MLP neurons of a small language model. Each row is named by its layer, matrix (up: input weights) and neuron, and shows model dimensions 128-319. Each number is 128 + 32 x the weight over its row's rms, rounded and kept within 0 to 255. Numbers have three digits each.
After each neuron's rows, "fires on" lists the tokens most often at its 100 highest values on Wikipedia text that the model never trained on.

L7.up142:097087114138129168134161100105120131107139108146082158138167166164162130075127108067161136159102152109115162091136123064111103123094132122171140096083079115125150129169155135096132068191115132097091132149133123140081126125180162152149137140126038079093140132198142109091090148160183082149095108079166154167116104204048153186032180113048103131128186116106087156114117163176098132148147143177128168148158091096087141167106127103161127158110157104184124117136156138132131135140098146107028163113150144119096127143161183178129173156137114152112114169137152161107060106175183141104
fires on: "-", "|", ";", "\n"

L2.up546:171094187123091129158096120106157103155135175160170121099072086124127138146103157107197139118134158124168090124121154122119148116124095121093187132143129124129139098173092113203154099065183135169149101078149122169118137155132129131116120112171160136120135097151188134164141095144146087101182121108097124066049146108150116073124071112178111132068164050167114143152069106131178104155152105192130128135113172132117135127087122107144120180139116161129118049187075132134071130094112131171111095122138094080160109139142113069111111163084130109159138164187068171125132161106107096166
fires on: " (", "\"", "Part", " \"", "|", "Group"

L6.up1465:098132103101077152135114136152115159094108127069138133115101113173118129081131170099125159181161165132144124096144161177104078064116107124112123111171065165164131074151151085126162104120075095159146160095149071135159112099186153112161142101159101090130135151090151111129155087137078071181072159142134113106146118109145158173108112101131137086133088113114168239158110032113083118116084104059180157145134118117131160128160138151168151090131150100109064160140134124189138117125090072135123128138162155168176155083118130081211141199175103142188135157089083126150122102113137060089
fires on: " well", ";", " of", " time", " with"

L4.up411:094103198151093158176157137138102147088151089106121167139117098180142091091108075118075143122115158093141137172146174132208171109118143096182128128143154124092109078159126104130177110089122091102138082121173172132128141159181138087143145183168115190098106180122123120147124145125117159111204078122188136166135102137143127127101103143119124146146094106131173139116140116185120076067098130168126114099082150089124082155122112124112130147120115092206141130091121140127059184154109090136156154121117159130095076168061129134069108112173145144136148116126113067136121150103111173097
fires on: " of", "\n", " own", " a", " an", "s"

L2.up427:179139117159109179080177123103120081099115146140135158099045115183130126121129099079125124139107175123137190156150147141155113100137081120163120115168185144110104105188151102111169153141084161127134162157153122133104165107189146163127112111105087120140100120129091132105105149040067193116099107142076093160138119109123146131160210147084181137125121129114125116110142096099126133152130209176191133153079100126142163170098159155157143137180155137122128088193079145206136113187071131114111091103143052157175103111129113108108173152086154100066165184093140094142092047200160104128
fires on: " is", " became", " become", " becomes", " leaving"

L4.up679:114189058121112164120135071126163189145068137117164171135097027155083136144126131159093123119145112137203153162123091143093113140140150125117123078156156155131134124127105096060160048096107122149192127138137133083149120110153007168139095144123144118127128175101154116096144174141118080100085113116149099190191129113166085125116156179141100108041094165165128158202155179136141149069124126118079098155125127140053171124149149204181144117154082079099141115120137140146090188143125124133110121192146153113123067128150165160174099130141124115112177104125080122079066106147086139141
fires on: ",", " and", "\",", " while", "),"

L2.up655:117185126072143113137113108099143115135093104123159117155160198119123099141163177102088163157099161134144179088141106129173105085123088113137140137140080097121119109168114107129153092109131113141120099129126151074123093194155157161140065182087153110094094117122180171072160104189116109215153095117147157137163137169134111102138171158145129158137137112150097126208107095139096087114104116112161142132176090150133128095164125131115121192163162118136125078111151161133138181158097111115174148138120163155147129128181130191149164144121136074111114121133110207085113095207145144109
fires on: " was", ".", " were", " would", " became", ";"

L7.up698:087089154132138093040150192177192115070147136133153136121110114111125149112093078093136124097141178151167088181066088125113151106133103062149092081182152073114115106150127130113128123125211164132132060118089187112101156155087142132084139138163196129126160142113066173096122162124132180152151090141142164138154121135143143131181182097135094187104094161120127102156128127073087087095081094149096179082184190159084091160144112131128044126135185132117108095085187141109087099128152133141110161142147166160091113174088140052118126140119073179184136161140140115160161103126071121146
fires on: ";", " |"

L4.up1198:166110071087083147106165092167143156094136100062190175121093129170125152150140125128101128134127162055158136121156164149088110108139142126089120122146097052076165155173150103144123113131098193150168140075113133128133137126184103121144178126087224144084110142185115153124200169146113102148130064123111091154135173100118141147166161197092142104070155137210103090144112112095119150182080122133109079103132097175121091132060149130138105081133122075160141113067141146143093097126145158134186128103162161101148124136102150118130098141120079141144142146112121127103127129072075120126
fires on: "\n", ".", "==", " =="

L2.up1106:081100139117144129152134147139166165121152125055123158106096141220138116061087143156113133121122134118151154168122173013160109109091116102148143154103122112162091091025166115113059110112096132169113069152049150134115109133130177165113093100104111106098153079102104143156156102147135111108089077101183068170166127126151158067095174142165134112203152149131103136155105199133050114107136142163091082083130063143129156123128147200152113088177118132089143148111123129134099171137123074171158163105121096084122121168141177135160163169136178151151130143142123123164144106179117166183
fires on: ",", " |", " When", " who"

L7.up1006:097131103142121138127104048099103129176103172120149122121159083187133124137178079124142105179158161173209180128137094164086171123102095113123128123143152116132148148181080121159119100119141047115126128126157108124083123138138119106112171107128166103113164065165125104093144155115149150156094100139128130150171132150123094131155121129166119119121092068152139102137176139099087125142147127140140091097067155133192168108110081153113107084136056106181107127109155161152139080204076120111095127181038142084071066116076187111125190110145186141145084171149131124170138112130133080164
fires on: " of", " is", " A", " 1", ",", " Cup"

L4.up410:110132166163122199111136145092150152131111201086131048050171098205130156140104155147110094140074167133139158132074120144128119135136097129132158173166153119143146120111110119132092125173113096085111103080091097141150135197073168105170089127117131164122143147098088154131198108164149124103121111120078081148122150063145153172149161112147140097090094075133167208148068125098162145178121199152149116137151182184141152204128111121108135142107167144144129165131116118155155133092085144141123118121124157160149132062118173075106186143104127127175141115122088125114132098126125069172
fires on: " the", " in", " of", "-", "de", "s"

L2.up1136:057124162078113110132105091140111106144185108167113081104130110078117123150094174117207176081183120165121116198109083117123100141169082115175139115249135115140150141098102060150112102105139209096087022138160108112167132169098111092127085133112108070074174100107156083086137121141143118145134065131083099114129139110137073162085111115153119164092121102173121129166117084168097114130120174116107093109125139170162102131115118125148080166137134091160097103136126120134111071137102157116162099162152148103088108151126229128121117140109128174093113131157124154132131128086139094082
fires on: "\"", "===", " \"", " book"

L6.up574:148164116106137131114105119106094144123158112184127114123224108139124056129119088088118084197116125082189174106161117125182190154182096136118142111142135101112136150152200190104123112131127092110137096129123085150148178118170113136156105149154159135141144143074134104125138087109100181116132170128140134173161134124135133153154176104108095202138064120119138158154099140080111141121119120116018092137163132155145113155126146195163146165142143100163110094207069161095075089131117073128047196104126110056159101098154095035139132089116067153171131124163131135145121102191120118138
fires on: "d", " of", " known", " such", " class"

L4.up614:143149153091131152104131138102133145065141092093114178120104129105114137120191119134072149102114117096140141102136133181135116119115113143165168153175133149154109120131184049113147107124176144111181122123185133123178131153123065145117150154132148127095080128121138120141180131086142169122162096092098091118175167075082105161106169200144060117108175092145107101088123147165126118135077115089133154120116132145074170101116153163119143152087107098151144157168111123101145135101122186094133093092186030144174170097087053177164172181115113142169086097099138107121120097083126171171
fires on: "==", " were", " was", " are", " ==", " in"

L6.up1338:104143097133129167137139142108166174139157110151128141129110121117164111105126148101127092145095177184199133141172160135175102138151110161149100104117144125140129079141167104126111074064098137014149147138118108114066168124145057148152123126133105129128148121151119053059122076141083164098152105168106129137161093131146143165102173145168099142090156174081174184097120116101083139119077156122129170115094118115122139118157127165128077183132100115146135118126071141063115178117125120137138131109137077096181139154142085138062117154112126197143189144133088124139115127129151180151
fires on: " of", " such"

L2.up201:086205138133108163142190177111126113143131115116089157134170192133091072116143111085098124164135115109205091140187204107217193093103106138124141178144139179086153098125133101149156109155131070122159158122124128113125075112086174127136142106169131096097075141083107158101215159071182103108110100045162107099063202168109158130148056114152121095136156102089149089109114155111077071118128153170120053192150157077138153157126130110113126136162137129091091101147119098161087109154103152117122120126195106123140142113190118142181078154126101117154154117151105106130078135069106126131
fires on: "\n", " Total", ":", " zone"

L4.up311:122164114150094094152103130194077155187105092128124167111118093186119134126120139128132153124133116125167140117148112139108148131125118135163140158122129099122134101158145111110117141109089068097101100105153152053140104094099089166125182139159132049199176114151134107142146161130143133128089120138114089074203151143110147139077094082126137137105123148144147164114125101161099098105162086101134095182132121115165130100161166122172152099129159106167105121118122133117112114140164037113080111231164103086137094186129203101160157087145199216108169136103099124122115119134133139074
fires on: " of", ","

L4.up1314:139131128130143145105159114141161077142095110159154182154141142088170120152082148099145159132122094115132138139180169155097156140095117153113148179090159155144123155087097071058108099111084156128110117153092150088158137142126147113120136108112070105166171124137165177095189118156129112088102109049116124145083057090148162123058192066095160062145131109141115136088152093138097173171137141138156162127113093094204131126151093137179127149147114137141196115177124172130152187180126176101055092084136093097111072100066093142084118118118121147129137150107117100076217138138110126134
fires on: " that", " this", " these", " |", " which", "."

L6.up1488:111122170126116148115116170152147127109086150092139131075152127112150169242109126105146153166103152123133148110121076101111133105121106152164176153123136103176104122136134128111092106194115129088167093144100075126160106134176153090115156127167140117108118170106116105181119128114085112146100154181110121154148130134179133178109153145115130164144175078176172146079078176109160089059143139130154066128149103103185216150131072139079130201144064152141129104125129164195080131087109171114119110092188132123121118076143152130085140113158107081068078126188128100151142100119161082148
fires on: " in", "s", "d", "il"

L7.up810:091077113124145083137126130139138155135166076176150161135090106153132106176105093169101121139084173179114168112117107170126152182067080090183083147124205105132130082197146171105118119139133086126135128121099123104148106130127101155147041141119102127168137148128096079085176108159086085112175148121113069115126070147148172135093144125159153139083159090068161155111155107081099126120086113174133080159115120131143113133158149142161095115165121082085107173126047125114125111157115139173121138126074174086150165120118090174095170139113111221175174079127084120108139126136127156151
fires on: "\n", " |", " 1"

L4.up990:080175142139147104126120104093146100145111096124092184142123133107122171140099137114146168088137133130138112121175123108070062156117122173117095157112128121181131094128128176138088119106134134100084121123154157074158170143175144105171112079158128073137117123101085105082191160149147076178152113034122155085155143117147142148129129148132135107065104085102068075125156087163095154131169120144113088111091069166145195135180166110128110138136140168151181138150063107153148152080177158104099077158123158103116155158172107154081133159141105078119101147170127151125102173064105200129
fires on: "s", " made", " Art", ".", "D", " make"

L7.up809:145089115146125128082114123107065192170157061155092143150112078181146165145099150115137126180115106128115156099190096116109166173088139146120164171127164100116101136108110168157087100116109112102104144148108094143147175076105117153145094129097110115119165122104167134145114139125141064166145116103107153140123132178128151108123151084151130132111152065097115114056079149120068165154135105171146136134122104114154170124123140166170136144142171102092105074140107134182107153157146118081080141157116122064062176111107120168099139078122097104113129112129135135077121160111167125166
fires on: "\n", "."

L2.up1268:121159165171151118123114090065157118105129086112144160140149125140107116139074109137139125086130144161097124119133087074180138109174097101147108172130148113146107126137138126081135105144141181109156069148110099107085114094126182074103162109139106172110171132165145200064186139168125121132124120111164115113159154146111135090181154098143160130104144163150118156199096136085124127105115094141110085059148171130097160068110166138154169179155174091120090169076187111087081178165157132109095138156136165131165131153127155131151117112109173089104094147141110171112098093255111141050
fires on: " |", ";"

L2.up639:093157074096126118153099164122126117160112175167117189162109160133156053143126113084139149144140111141111058159066082125172132136200133136139125089136123111113152084202111169090170122095146147120120164151039149086091142116130150111172126078072134137142167109177193124193130127107142156161125172070093131153120122148136138111153109095092119146141180170153106131157114114121143127121119116120117096109084085166118162112132115088143091112146098083164100128101153106109129147154167130141116146094074103091137140106147165135152159165091145121136179066161135111081138120174139086099
fires on: " |", ".", " Total", ";"

L6.up913:105170154162126132165078122110084155162183135173150160113148072145141089158071099155118181211137120127140126139133112107148139143103168119161077133137176152160125068089195173150133141107199171164068113113134125109128094148177107110156153096178105089130177151147094133099149087078183150126180159133127076189093154139116105091139146180196139129096069137169138129129167197132148165150071159141125070149118132164122152118135097136163141138149072099175211109135092110121108129191116138131117071234116128083119141158093142164114100074076170121069133134109065067093144158141059131134
fires on: " (", " was", " is", "\n"

L4.up1300:177115141160114165139195149105100123138188083104141175136131162151116182082088047118131139109146129153152157140126133170150076144143123140107108080150151201142163052173157171170164074109098140140107100159160187117089189144166091098071137166092103140137159095168148148116119096085150107114112138134099111111109154167067141124104099128166126091095135156067188100145148158117061103123067104197117079146122123129156113176122098166135076142139095099191160146082098155179146091156119129122094140118079065105155103149124146162115181126098190120081087133114103105144088192122092153115
fires on: "\n", " is"

L4.up465:118118146132129133144138132140098106109113086169100146121093116123121171131047067117113119132136135111179161124174172112134156143134104080091183129101189131090087094174138179134125100138159081177094090153194134100112114159142178123134075113193120143133124218141128142059151098123093154158194113127148173185141113163100153069144079180138115102161071085113167068126135244125070073068067130146075118140154099119187161147175096109123129124156095152158197165102104152137125072081164089101123138173131101137114073076098142159166118147140122085076208156150138150125128172094126154105
fires on: "\n", " a", " of", " only"